{
  "batch_tokens": 65536,
  "doc_mask": false,
  "steps": 5231
}
MLP neurons of a small language model. Each row is named by its layer, matrix (gate and up: input weights; down: output weights) and neuron, and shows model dimensions 32-159. Each number is 128 + 32 x the weight over its row's rms, rounded and kept within 0 to 255. A neuron's up and down rows have the sign that makes its largest values positive.
Before each neuron's rows, "fires before" lists the tokens most often just after its 100 highest values on Wikipedia text that the model never trained on; "fires after" lists the tokens most often just before its 100 highest values on Wikipedia text that the model never trained on.

fires before: " |", " /", " 2"
fires after: " |", " 1", "E", "W", " No"
L8.gate477 [177 184 158 120 115 145 129 185  99 181 133 149 125 105 127  98 115 137  87 139  23 175 101 162 121 109 157 102  96 144 137 128 108 103 157 154 132 124 157 170  90 109  64 106 145 147 165 142 120 140 139 105 119 117 147  96 101 173 129 186 157 121 159 120 163 102 163 137  99 144 156 126 110 122 146 148 139 160 115 129 180 117 127  67 114 178 106 159 102 144 103 134 188 104 161 120  66 171 118 122 139 149 106 104 110  86 126 139 147 128  79 136 123 109 101 130 150 172 127 115 119  72 112 200 129 150 177 175]
L8.up477 [147 193 174  89  82 117 138 138  90 184 147 129 162 150 124 130  97 193 138 188 111 119 100 122 120 110 115 149  81 163 134 118 126 106 122 160 177  98 157 172 135  98  97 176 128 127 181 152 112 116  87  81 157 122 137 119 118 170  96 138  79  57 127 109 147 139 126 151 150 157 102 141 183 134 113  84 102  99 121  99  82 123 117 191 133 173 112  98 123 152 163  70 116  81 101 112 130 117 127  21 155 153 125 116 118  74 146 110 153 147  99 165 135 144 139  89 120 194 102 118 131 131 149 168 139 158 120 154]
L8.down477 [162 162  96 119 107 151 139 136 122  92 105  87 162 102 157 161 184 107 108 160 166 111 127 164 149  71  88 173 123 139 135 157 124 165 105  67 161 129 124 150 187 102 177 116 137 125  73 102 113  87 117  96 134 161 119 118 130 112 127 114  93 176  98 137 119 111 140  80 159 145 167 121 179  88  84 142  86 182 174 160  96 104  70 196 107  88 131  96 121 100  93 104 130 102 118  73 132  98 171  85 137 137 117 114 130 135  86 142 114 137 136 168 163 157  67 142 113 158 193  88 123 130 191 150 110 101 158 124]

fires before: " |", ".", " 6", " 5", " Total", " 2"
fires after: "|", "\n", " 4", " |", " 5"
L8.gate405 [ 87 137 128  98 125  30 141 126 117 148 139  87 117 134  83 163 110 172 108 137 135 110 156 112 177 159 140  93 111 105 120 135 130  88 128 142  84 105  83 140 177 154 137 165  95 115 106  96 130 117 112 132 123 121 110 128 102 126  62 107 166 152 101 158 142 141  73  96 134 183 157 141 120  81 183 151 183 125 172 128 221 105 123  68 121  65 152  91 103 142  51 101 105 144 147 138 119 183 148 140 124 168 117 117 104 184  79 106 127 191 125  91 194 184 189 143 114 179 188  93 117 148 132 169 159 126 130 109]
L8.up405 [ 86 174  84 135 177 165 127 143 135 144 152  90 148  98  99  87 124  84 184 168 204 151  95  52 159 119  99 104  93 127 106 109 111 158  94 105 157 104 105 132 113 155 150 132 145 114 143  84 185 145 111 121  69 132 145 106 112 164 167 125  29 124 120 144 108 137  98 128 197 152 126 139 113  98  70 136 167 143 159 115 142 144 158 184 137 119 140 138 134  99 149 133 145 188 132 111 145 149 134 151 141 160 122 118 191 178  83 134 161 178  81 157  95 202 164  88 123 145  93 240 122 120  96 119 134 127 193 138]
L8.down405 [112 119 133 104  45 121 141  72 128  62 184 105 170 116 108 117 169 116 159 147 119 118 164 138 142 102 155 120 125 180 116 163 166 102 114 103 188  82  70 129 129 127 122 135 100 141 122 131 167  90 104 110 160 128 157 142 151 113 130 109 110 155 122  92 113 156  80 104  83 153 138 111 122 128 172 156 156 111 131  88 193 127 133 179 120  94  64 202 152 145 128 137 128 190  79 141  73 132  89 155  94 162 155 133 121 171 143  85 117 110  98 118 103 132 116 131 110 159 137 138 110 180 116 184  93 163  51  93]

fires before: "="
fires after: "\n\n"
L2.gate558 [129 163  88  78 180 165 150 108 189 122 131 106 116 147 111 137 129 124  99 121 109 127 114 132 172 145 165 188 121  75 122 149 194 116  99  92 127 148 129 137 123  80  99  85 100 130  97  67 127 115 129 146 173 150 128 224 108 140 110 198 169 113 123 114 122 159 154 133 139  77 115 110 135 134 111 114 110  91 183 141  82 100 153 155  68 116 112 125 136 107 123 119 146 153 126 103 109 120 111 139 131 113 108 129 136  55  69 149 103 150 140  81 130 177 116 164 122 110 111 138 122  65 107 151 103 164 104 152]
L2.up558 [116 197 143  91 149 127 192 157  98 127 178 112 105 164 101 153 158 155 130 149 138  71 142  94 166 113 156  92  54 108 134  97 154 167  85 105 131  91 187 143  94 117 175 143 138 188 140  82  96 140 151 129 162 200 138 224 113 141 149 132 154  90  88 167 118 101 176 116 147 125 139 148 188 161 146 125 101 133 115  94 167 160 121 105 149  75 150 148  88 147 131 138 125 131 152 118 127  64 186 114 136 129 132  81 150 166  86 123 128 164 146 127 113 191 106 137 101 106 137 176 150  86  66 140 210 112 178  91]
L2.down558 [107 147 141 150 131 143 167 155  83 110 132  72 124 139 205 137 126 113 104 195 173 119 174 139 108 196 104 113 159 133 133  76 137  93 177  88 117  93 178 176 133 121 182 148 141 134 132 156 161 116 149 119  31 159 151 207 167 136 107 113 161 220  99 125  70 119 133  84 127 167 162 102 117 144 164  95 101 146 114  90 186  78 135 171 164 139 147  81 148  53 140 157 193 148 168 140 139 104 131 136 155 123 206 156 172 141 117 126 110 187 121 147 111 180 122 136 124 146  94 158 122 171 116 132 149 108 179 168]

fires before: "="
fires after: "\n\n", "\n", "="
L2.gate233 [163 158  62 142 159 153 187 117 121 110 117 170 162 147  82 120 157 103 133  96 138 132  92 121 118 153 152 134 128 129 108  87 118 138 114 129 130 203 129 170  94 185 142  89 130 149  85 172 119 150 146 119 112 131 160 116 130  43 165  75 160 133  92 130 150 172 152 115  61 131 135  82 109 154  93 148 133 150  92 155 125 108 128 131 123 146  71 201 184 145 125 140  77 132 105  93 116  88 108 132 177 171  79 155  99 103 109 136  91 166 126 186 122 175  88 123 118 105 125 157 118 163 131 174 118  99 117 177]
L2.up233 [166 117 158 186 129 108 158 169 113  90 146 178 163 127  86 160 176 153 205 116 174  86 113  96  97 110 197 118 143 105  79  74 126 162 168 117  75 166 194 132 132 142 100 150 126 167  89 193 120  81 138 163 139  96 126 114 107 133  94 126 172 157  83 141 106 158  77 157  99 111 123 139 152 127 138 134 144 114 184 152 162 130  88 133  49  82 125 165 145 162 129 175 113 139 103  82 153 172 147 122 126 133 125 125 110 150  81 111 139 138 166 135 109 215 146 141 153  98 146 116 115  85  85  86  79 125 160 106]
L2.down233 [162 128 129 102 107 149  84 135 118  77 140  69 116 143 166 116 145 133 126 155 114  98 156  89  69 162 159 122 118 122  84 102 173 113 143 180 117 123 142 136 106  97 112 109 135  84 124 126 208 154 116 158  85 142  81  65 173 158 155 133 129  94 143 129  69 147 166 114 136 150 171 122 147 156 142 106 151  77 118 152  97  94 115 155 154  99 158 108 110 104 124 137 145 133  90 154 114 148 124 170  79 134 125 113 162 108 143  87 137 115 173  72 161 115 159 204 126 208 164 143 142 140 136 191 155 122 136 135]

fires before: "=", ":"
fires after: "\n\n", ".", "-"
L2.gate78 [117  79  90  86 157 210 162 112 117 105  60 105 115 146 193  80 137 144 103  88 186 190 146 112 156  81 136 210 125 165 174 151  73 164 136 138  92 174 145  85 112  87 139 145 158 211  92 117 141 186 160 160 135 127  90 122 156 133 126 149 114 174 166 107 130 162 172 128 131 135 203 107 123 137 105 106 111 130 129  91 109 107 116  61 118 157 188 156 168 138 198 142 163 126 124 141  61 129 106  97 164 154 134 138 119 163 143 110 161 118  91 146 115  91 157 124  69  96 153 113  99 111 140 161 133 197 140 178]
L2.up78 [ 73  85  43  94 132 199 175 114 130 161 139  84 132 167 102 151 111 112 125 115 147 165 132  48  97  86 135 176 135 160 168  58 113  92 126 188 187  99 110 130  62 141 145 118 117 160 117 146 107 163 142 112 111 132 133 117 119 118 111 154 133 188 181  78  76 119 139 134 117 100 171 133 150 159 158  78 150 122 166 157 132  77 120 112 118 145 213 105  91 151 193 119  93 164 145 109 167 129 127 119 146 174 149 169 169 169 188 131 126 175 131 171 119 105  68 115 130 110 136 145 126 155 144 158  93 134 151 166]
L2.down78 [ 63 113 112 113 121 117 170 144 109 135 138 146 157 122 121 255 161  76 140 151 127 140 121 134  97 127 136  92 132 114 142 148 171 132  71 128 113  61 147 124 116 106 107 116 139 113 187 189 114 103 117 130 120 129 209 131  98 115 151 176 126 152  77 109  52  91  79 107  95 180 123 117 103  82 180 152 173 127 154 141 136 108 135 168 112 119 136 126  83 152 138 164 150  91 156 147 180  72 135 118 137 212 180 113 108 186 100  93 149 136 137 129  84 176 119 145 125 125 153  73 109 131 169 127 141 137 121 116]

fires before: "=", "In", "The"
fires after: "."
L2.gate72 [139 110  76  92 144  80 148 159 133 126 127 111  80 130 107  91 196 137 140 121 192 125 186 136 186 111 135 173 113 159 132 124 130  95 112 150 105 135 105 110  84  86 121 140 112 155 141  97  91  79 188 128 117 133  59 179 121 103 101 163 189 135  88 107 106 115 112 130 111 156 131 120 133 147 169 140 150 148 146 116 169 130  53 104 109  83 130 129 128 167 150 110 103  98 161  88 142 140  97 138 118 116 204 142 133 120 164  81  88 131  85 121 172 144 108 186 176 212 150 148 157 107 126 115 161 116 127 109]
L2.up72 [189  67  63  73 142 108 115 100 134 157 137 100  72 147 136 143 122 116  73  91 197 105 129 115 138 111 119 140  97 161 122 121 128 128  77 143  99 125 131 182 103  74 109 152  80 147  83 109 123 172 127 173 113 177 167 135 141 130  74 111 175  80  84 135 141 124 147 101 149 132 169 134 175 146 172  93 147 135 167 176 127 171 115 139  70 103 164  93 119 148 150 129  76 129 142 112 156 156 124 119 101  81 193 151 115 167 114  79  99 155 110  87 181 172 127 183 111 133 138  95 165  56 165 101 171 119 139 135]
L2.down72 [123 102 102 147  50 145 151 163 135  80 107 115 106 127 129 137  49 128 133 106 149 136 156  96 116  96 145 134 158 109 114 142 129  86 133 117 129 154 151 106 127  70 132 148 165 110  84 200 101 181 147 121  86 140 216 140 170 140 123 155 136 133 120 117 145 134 145 136 153 168 161 104 187 131 165 127 125  87 173 124 120 184 125 115  64 157 139 156 115 137 131 100 174 129 118 142 112  98  55 161 137  74 143  81  77 133  82 142 139 178 117 129 163  79  98 125  58  70 160  94 149 118 216 152  84 165 132 154]

fires before: "=", "In", "The", "After"
fires after: ".", "\""
L2.gate436 [ 85  81 106 119 112  58 116 117 137 119 124 169 126 122 142 101 142 135 104  97 127 160 171 150 127 133 116 155  94 127 109 142 119  87 111 138  55 115 153 133  81 109 139  94 121  80 158  83 109 146  68 200 115 149 122  51 134 141 102 189 166 130 127 112 143 125 171 130 127 110 207 124 110 170 110 136 132 155 140 227 160 146 121 121 119 102  37 123  89 184 137 106 136 109  87 116 116 157  82 164 120 155 111 116 145 107 100 149 201 128  95 180 167 113 106 119  86 125 122 108 130 142 121  72 116 169 151 136]
L2.up436 [133 125 108  46 152  61 108 145 123 115 125 114  71 168 114 172 145  98  95  91 173 134 123 150 143 124 153 154 145 135 144  92 102  99 128 149 132 103  91 138 108  97  88 140  78 113 119  67 130 124  69 140  57 104 163  99  95 149  89 157  62 109 139 135 161 132 148 172  79 170 130 165 109  92 150 115 113 199 109 119 118 129  95 142 171  66 140 211 114 178 161 122 129  71 160  94 120 151 139 158 101 148 152 134 193 145 176  93 152 161  94 134 148 121 145 176 120 108 122 148 148 159 105 169 151 124 171 114]
L2.down436 [143 126 118 106 142 233 123 163 131 114  93 130 102 142 143 104 143 115  77  99 135 122 160 103 138 158 130 157 159 116 154  81 131  97 143 139 128 107 160  89 101  99  98 146 179 119 129 143 117 138 146 139 137 106 202 147 133 188 116 153 105 104  93 104 160  56 113 137 132 123 163 125 180 116 179 153 119 154 166  84 144 182  96 109 162 145 115 168 118 146  87 142 137 148 150 138  74 119 103 195  93  79 139 131 142 139  98 139 160 105 110 143 111 142 156 220 120 129 171 143 123 144 143 142 111 113  98 127]

fires before: ")", "–", ","
fires after: "19", ",", "18", "–"
L2.gate317 [108  99 122 147 121 149  92 152 156 165 125 130 171 112 111 146 152 148 176 103 130 119 150 105 175  98 165 156  60 120 172  91 166 107 128  68  94  85 145 120 161  55 127  76 171 147 193 107 162 130 141 145 171 158 185 165 203  78 130  70 132 152 125 107  95 105 123 129 166  77  86 117  94 124 130 174 153 109 131  99 105 121 204 174 105 118 136 110 107  93 107 176 228 107  65  97 152  78  72 100 122  85 132  76  76 121 114 124 104  90 101  80 167 178  92 141 141 154 135 167 159 103 156 134 112 144 130 103]
L2.up317 [117 160 178 109 150 175 111 149 153  88  57  99 148 170 134 174 132  88  80 122 217  74 138  79 119 133 118 100 114 127 144 177  75  92 114 172 161 192 135 121 143  81 103 174 137  82 125 123 133 157 135 117 183  94 140 138  64 105 145 130 151 155 166 142 122 141  98 149  87 169 116 123  90 171 129 108 124 133 124 129 123  73 129 149 215  81 120 157 133  89 166 134  83 130 145 197  70 138 190 152 167 120 115  86  93 103 100 106  98  56 109 145 146 105 124  46 154 160 129 146 150 115 110  81 104  93  93 120]
L2.down317 [190 112 118 103  98 118 109 134 119 126 157  90  97 137  71 136 117 175 160 189 132 193  90 170 142 106  91 111  76 138 136  71 129  91 128 144 156 100 147 141 160 107 153 134 126 153 155 154  93 100 138 143 102 143 161 169 177 168 142  76 137 157  85 102 124 139 127 154 119  69  96 116 153 124 106 121 146 203 100 140 150 107 126 162 134 102 142 154  61  75  58 121 141 146 125 112 111  60  86 159 166 147 145 140 153  70 146 149 121 158  79 102 147  97 116 148 188 143 166 141 194  88 118 174 161  71 165 136]

fires before: "-", " On", "t", "2"
fires after: "|", "in", "n", "^"
L2.gate380 [134 138 114 123  82 149 114  78 140 158 113 165 162 183 126 120 119  96  80 102  88 171 167 150  65 109 115 120 194 131 145 143  47 158 113 110 111 154 127 157 148 119  98 127  81 150 121  70 100  89 167 176  93 171 160 121 120  95 126 115  99  92 132 135 135 104 133 131 116 129 117 156 149 168 160 153 145 140 167 124 163 122  67 112 120 165 102 160 136 117 134 164 142 111 164 149 151  93 151 186  84 125 126 127 168  90 162 123 112 100 139 131  53  71  75 139 139 142 141 162 113 133 147 139 119  97 147 155]
L2.up380 [168 136  91 186 155 153 165 152 100 137 138 108 158 152 105  85  95 110  79  85  87 124 126 134 147 117 122  88 112 127 184 145 142 106 123 155 128 165 144 161 102 106 159 102 102 142 175 119 124 110 144 131 104 183  73 108  95 139  93  92  82 166 186  99  62 103 114  95 136 106  67 145 110 150 112 126 128 121 100 177  94 115 134 231 118 168 119 126 143 155 119 133 190 138 141 160  94  85 182 183  99 161 181 155  98 154 121  40  91 199 124 102 189 134 133 180 117 111 109 111  92  94  88 153 106 125 145 137]
L2.down380 [152 124 148 128 145 124 137  66 111 194 100  89 131 133  76  87  73 116  72 121  52 147 111 172 132 128 135 156 155 119 111 170 127 133 104 102 173 112 119 120 141 116 114 121 201 104 188  91  80 119 119 156  96 167 115 127 147  96 180 118 102 137 113  90 104 126 132 112 119 144 108  96 138  90 121  89  73 133 145 126 111 142 106 155 112 137  68  90 138 186 116 115 183 172 154 164 107 135 105 118 147  67 128 143 128 129  76  88 102  98 163 101 151 120  98 117 108 133  59 143  86  76 111 166 104 108 124 115]

fires before: " |", "–", ","
fires after: " |", ",", " $", "."
L8.gate642 [129 130 146 145 146 104 141 193 121 132 188  86 140 147 116  96 134 117 121 134 122 115 139 156 155 159 103 121 172 119 100 140 130  74 157 141 165 144 142 103 127 139 148 180 113 141 168 107 115 157 134  48 120 146 115  48 123 150 152  98 143 138 100 182 160 173 140 159 180 153 120  88 159 124 122 162 113  94 144 115 109 122 112  27 108  82 143 120 138 172 125 163 120  82  95 156 170  87 190 206 106 132 156 100 136  70 118  74  87 126 110  87 115 130 153 153 157 121  94  86 213 103 108  96  90 143 114 105]
L8.up642 [147 124  91  99 118 127 127 115 105 177 148 138 107 179 192  89 168 146  78 163 136 169 119 208 144 104 123 105 155 182 132 177 135 160 127  89 154 175 157 110 124 163 165  81 160 182 134 155 115 143 104  87 162 124 152 168 116 144 136 141 157 143  75 100 106 137 129 141 115 169 131  95 142 148  72 144  86 175  87 165  94 144 186 143 111 139 153 141 132  87 101 127  64 153 216 132 150 127 103 130 142 108 113 155 123 114 125  65 143 151  86  91 121 156 137 133 115 124  97 132 132 117 120  59 115 142  87 112]
L8.down642 [128 104 135 102 142 120 158 133 104 151 128 121 132 196 134 100 104 120 107 121  88 148 138 143 208  91 128 125 126  90 151  83  59  80 134 102 142 168  89  78 125 140 128 170 139 139 173 133 114  89 126 111 111  93 122 102 119 157 102 181  86 103  87 148  95 163 107 105  93 150 145  74 158 145 104 153 114 163 104 185 132 144 163 107 102  69  59  99 145 115 160  41 103 125  87 142 129 164 150 112 127 123  97 184 182 128 190 147 170  93 122 155  86 120 105 178 154 153 140 110 169 139 119 143 129 182 115  76]

fires before: " of", ".", "y"
fires after: " the", "ti"
L8.gate196 [127 136 154 128  90 123 179 160  82 131  99  72 140 137 166 166 150 169 170  68 126 120 118 107 201 136 157 160 139 156  99 107 118 197 152 150 114 117 174 157 126  87 116 156 208 128 119  81 146 142 139  61  78 116  97 149  98  99  74 130 142 127  79  65  99 113  88 136 118 168 103 105  65 130 169 125 148 171  91 137 136 115 106 198  72  89  85  63 171 111 160 176  87 171 156 109 116 130 169 152 151  84  90 124  70 140  85 121 134 138 194  70 109 122  95 167 162 124  76 116 127 154 125  98 157 162 151 116]
L8.up196 [149 131 139 178  98 121 109  69 144 103 113 149 119  84 134 127 152 136 136  80 126 193 106 125 144 187 162 112 119 155 128  96 130 100  58 125  96  78 174 107  71  70 100 121 173 137 139 133 166 146  88 120  76 130  68 133 116 123 118 133 138  73 150 129  92 100 126 156 136  86 224  98 127 114 109 148  87  93 156 115 146  96 108 109 115  89 155 198  86 127 110 118 134  97 143 185 115 171 150 152 119 150 143 112 134 133 160 130 144 122 133  57 120 145 106 184 132  34 100 145 120 128 146 151 105 124 144 129]
L8.down196 [151 108 152 106  75 135 139 138 153 121 142 112 121 193 148 135 153 197 116 178 125 123 129  85 125 136 128 143 116 146  93 231 128 146 101  92 170 128 199  90 101  53 102 102 177 161 160 153 182  76 157 174 106  71 185 147 140 133 140 155 132  94 119 128 163 108 176 113  76  96  99 119 112 121 179 134 100 147  73  75 138 132 141 121  89 129 125 156 116 121 158 108 118  57 163 125  77 135 148 117 170 113  82 163 164 138 168 135 146 139 144 129 103 124 145 127 124  90  98 137  89 104 169 153 154  87 124  84]

fires before: "\n\n", "\n", " |"
fires after: "=", " =", "á"
L6.gate473 [108 101  83 153 135  45 171 152 122  66 141 131 122 144 115 123 129 121 102  93  75 130  69  85 128 163  62 150 123  99  97 109 167 139 118  80  91 121 156 144  89 156  95 175 127  99 132 146  65 136 130 183 101 155 149 153 165 119 128 141 133 110 178 113 169  61 159 147 181 152 159 149 127 157 177  93 162  92 126 159 160 142 129 112 191 123  69 134 160 120 162 110 217 138 130 114 143  60 154 145 182 127  61  97 149 152 132 117 149 175 108 135 127  63 135 103 127 110 101 122 175 161  99 124 129 114 128 177]
L6.up473 [125 163 114  96  94 132 148 143 146 110  95 102 174 198 111 135  41 154 143 126 147 114  92 147  76 102 106 121 132 106 172 100  84 112 111 125 110 142 138 112 143 123 182 151  97  91 108 140 123 122 112 143 125 160 187 194 155  75 119  83 126 156 142  85 110 144 151  84 172 149 150 125  84 104 200 126 132 124  95 142 203 159 140 108 150  71 108 112 167 151 169 151 118 115 154 140 145 110 140 112  98 134 197  71 108 102 148 173  79 183  91 154  64  44 147 135 178 143 149 155 160 128 131 145  99 144 145  85]
L6.down473 [139 145 146 147 161 125 101  89  99 170 148 118 124 136  97 141 154 118 166 137 143 164 108 156 176 103 117 103 111 135 166 130 123 112 170 131 190 142 102 174 126  43  92  54 145 131  87 131 161 158 119 130 130 120 103 135 137 182 116 187  99 137 130 126  90 140 156 178 119 183  94 100 116 166 136 121 102 102 112 143 117 120  96 111  45 145 117 118 118 181 115  53 171 127 110 175 140 141 147 153 163 199 127 173 139 103 140  87 152 145 164 185 202 193 111 115  96  78 105 157  82 158 141 162 109 189 107 114]

fires before: "-"
fires after: "|", "-"
L8.gate156 [169  70 160 166  81  87  66  57  79 119 105 115  75  94 193  85 113 146 140 152  67 118 151 168  91  88  92 172  84 117 176 207  74 139 114 107 148 132 120 163 170  79 140 142 149 111 138 108 140 141 124 113 160 125 118 129 192 163 126 149 162 153 113  89 153  93  96 149  96 115 128 144 133 125  71 111 149  67  92 103 129  90 160 107 106  87 120  77 139 111 136 164 172 140 171  95 131 105 168 171  85 117  89 168 125 142 140 126 143 188 118 141 118 105  89 128 144 172 200 151 174 125 153  81  53 112 173 126]
L8.up156 [125 105 174 165  98 170 201 104 105 134 116 183 142 182 144 163 152 116 108 180  86 148  69 130 163 112 127 130 171 107 136 138 110 157 111  82 148 133 117 163  86 168  93 189  70 135 108  98 101  87 133  78  94 127 111 102 126  79 173 102 112 149 120 118 100 123 141 144 146 159 168 115 173 103 144 130 117 129  98 137 104 141  83 117 126 141 104 153 180 174 200 149 143 125 108 128 144 100  92 138 138 115 130 194 155 130 195 109 136  90 103  86 157 141  78  90 162 121  75 153 128 120 120 140 176 130  61 133]
L8.down156 [144  46  92  92 137 142 136 128 121 148 121 183 100 167 134 155  87  76 119 121  76 153 134 102 164 112 136 135 120 154 111 110 151 103 101  97 126 145 110 151 153 125 196 134 162 165 121 104 125  83 128 172 112 107 124 139 128 125 115 139 176 121  94  95 104 133 117 112 127 130 127 172 128 135 130 117 169  84  99 107 154 140  36  85 123 148  79  43 187 164  48 144 149 107 129 156 189  64 118 125 169 115 162 126 158 126 168 144 180 149 167 145 173 108 130 123 135 131 161 158 183  79 126 140 133 117 158  90]

fires before: "-", " Preceded", " Prime", " President"
fires after: "|", "\n", "-"
L6.gate544 [139 121  92 146 144 120 151 120  68  78  83 133 140 165 156 135 119 134 120 127 137 150 176 164 197 106 111 111 163 154 112 132 129 187 123 133 128 125  93 117 162  75 107  87 144 128  95 120 157 183 115 169 157 106 102 138  99 112 141 101 138 157 115 109 151 117 133 117 176  81 142 133 127 161 143 117 141 131 110 130 118  58 165  92  84 179 133 110  74  90 119 113 154 125 134 166 153 130 137 123 143 191 120 111 149 208 118 112  92 134 167 139  95 129  47 201 131 112  98  83 164 166  84  71 106  92  89 157]
L6.up544 [184 142 138 175 129 171 119  73 112 140  95 151 117 109 136 156  74 130 141 131 155  90 118 143 142 114 131  98 206 128 136 172 124 230 137 177 150 146  66 112 180 162 135 168 102 180  68 131  79 173 136  84  87 125 207 112 111 189 174 105  88 191  69 156 152 134 147  85 159 116 112 113 134 140 136 135 135 144 111 144 187 102 130 113 127 109 112 102 135 101  82 104 173 141 185 124 106 134 152 175 181  93  64 121 149 143 185 141 150  50 146 157  94 140 126 111 173 123 100  96 135  81  61 135 141 124 132 148]
L6.down544 [103 162 128 101 132 118 193 159 118 131 107 152 134 128 160 109 157 173 152 126 128  73 175 159 130  80 125  43 130 159  96 102 163 148  83  98 158 117 112  94 120 137  84  91 148 156 196  90  99 109 113 137  92 118 113 123 110 142  72 178 126 136 103 132 170 179 176  56 156 118 134 120  81 166  98  99 116 123 142 134 128 147 119 156 125 154 105  53 124 119 147  97 122 181 105 121  80 134  75 125 119 179 103  59 193 127 160  86 111  79  78 198  70 137 182 105  73 146  78  88 130 141  93 125 123 143  95  79]

fires before: "="
fires after: "\n\n", "\n"
L2.gate121 [167 131  85 141 159  94 183 150  83  99 120 136 156 115 105  91 128 156 106 111 182 157 124 127 162 131 172 132  64 116 114 158 160 124 102  84 121 135 116 120 169 187 162  72 160 130 113 111 137 135 149  88 170  89 120 170  94 115 148 106 181 139 115 106 116 175 171 110  91 159 191 158 147 173 146 166 173 124 171 117 127 177  94 111 119  89 177 195 130 118 148 109 140 158 100 133 119 124 133 163 102 133 115 136 123 165 160 101 182 148 100 131 148 107 149  50  73  69 118 124 191  75 122 152 207 140 190 114]
L2.up121 [188  57 129  92  75 131 149 134 104 129 108 164 150 137 175 115 146 123  90 129 173  95  91 129 130 144 156 135 132  91  94 190 131 114 102  91  60 134 131 147 153 163 144  87 141 151 137 121 198 118 160 186  93 148  97 197 123 127 125 155 131 127 206 136 145 156 132 142 177  84 127 136 167 141 145 109 124  76 133 109 153  82 100  91  82  99 107 194 110 165 134  81 119 148 147 120 144 110 147 158 112 170 110  90 132 139 113 111 141 112 173  70  81 172 154 187  74 127 150 174  95 134  76 118 134  97 109 205]
L2.down121 [139 154  85 139  88  92 106  74 105 125  77 109 147  65 158  88 130 188 172 160  91 130  86 108 130 140 142  96 102 133  75 158  76 108 127 147  58  75  98 120 119 161 104 112 148 125 117 175 153 138 140 147  90  98 104 124 141 148 157 111 167 148  82 117 136 152 150 123 115  92 128  94 153 101 101  75 147 130 153 144 137 117  91  67 137 108 172 116 178  94 212 145 177  48 140 126 139  95 155 137 149 108 147 155 106 138 172 154 114 120 129  76 122 109 139 115 128 162  73 157  64 169 129 134 146 133 127 175]

fires before: "=", "\n\n", "\n"
fires after: " =", "="
L2.gate183 [163 113 122 131 163 118 113 146 177 130 145 100 133  69 149  67  75 105 144 124  92 171 120  90 106 116 101 137 119 103 123 132 112 167  99  87 142 168  58 123  89 149 131 163 120 148 141 137 148 195 145 112 142 117 154 107  99 170  97 139 119 133 162 127 149 199 139 179 144 148 139 123 144 176 128 103 146 147 138 148 179 185  70 189  86 116 121 102  86 119 148 129 104 180 105 133 168 125 188 167 156 182 149 145 105  78 154  64 117 122 152 111  82 109 135 113 151  65 119 129 219 141 106 146 108  80 161 140]
L2.up183 [121 114 105 176 140 110 127 139  94  64  87 118 185  90 123  91 120 117 112 191 147 162  99 103  89 141  36 183  99  83 176 153 143 137 164  77 138 169 115 158 128 206 114 102 136 115  76 102 139 144  96 101 134 109 155 146 117 149 135 137 120 146 105 144 142 133 161 168  86 102 129 169 194 129  72 113 137 129  89 121 171 166  73 153  49 145 141 153 127 109 135  93 152 133 144 124 103 160 235 133 127 121 134 124 100 106 148 123  89 123 125 170 146 151 115  80 160 102 128  91 162 113  78 126 125 141 142  83]
L2.down183 [120 189 136 119  59 126 130  46  89  59 170 122 115 129 112 128 114  71 127 148 121 118  86 133 154 159 183 133 105 125 125 146 122 145 134  69 126 116 117 121 143 140 127 145 139 134  92 167 108 166  62 149  85 113 161  78 162 101 175 134  96  73 142 155 135 103 175 149 181 111 142 174 136 116 102  79 136 150 149 130 202 134 153  82 105  69 157 156 158 193 122 131 130 135 119 101 129 101  96  56 152  85  76 143  35 118  97 176 159 131 122  99 157 115 154  81  88 130  99 115 102  85 117  57 131 121 128 148]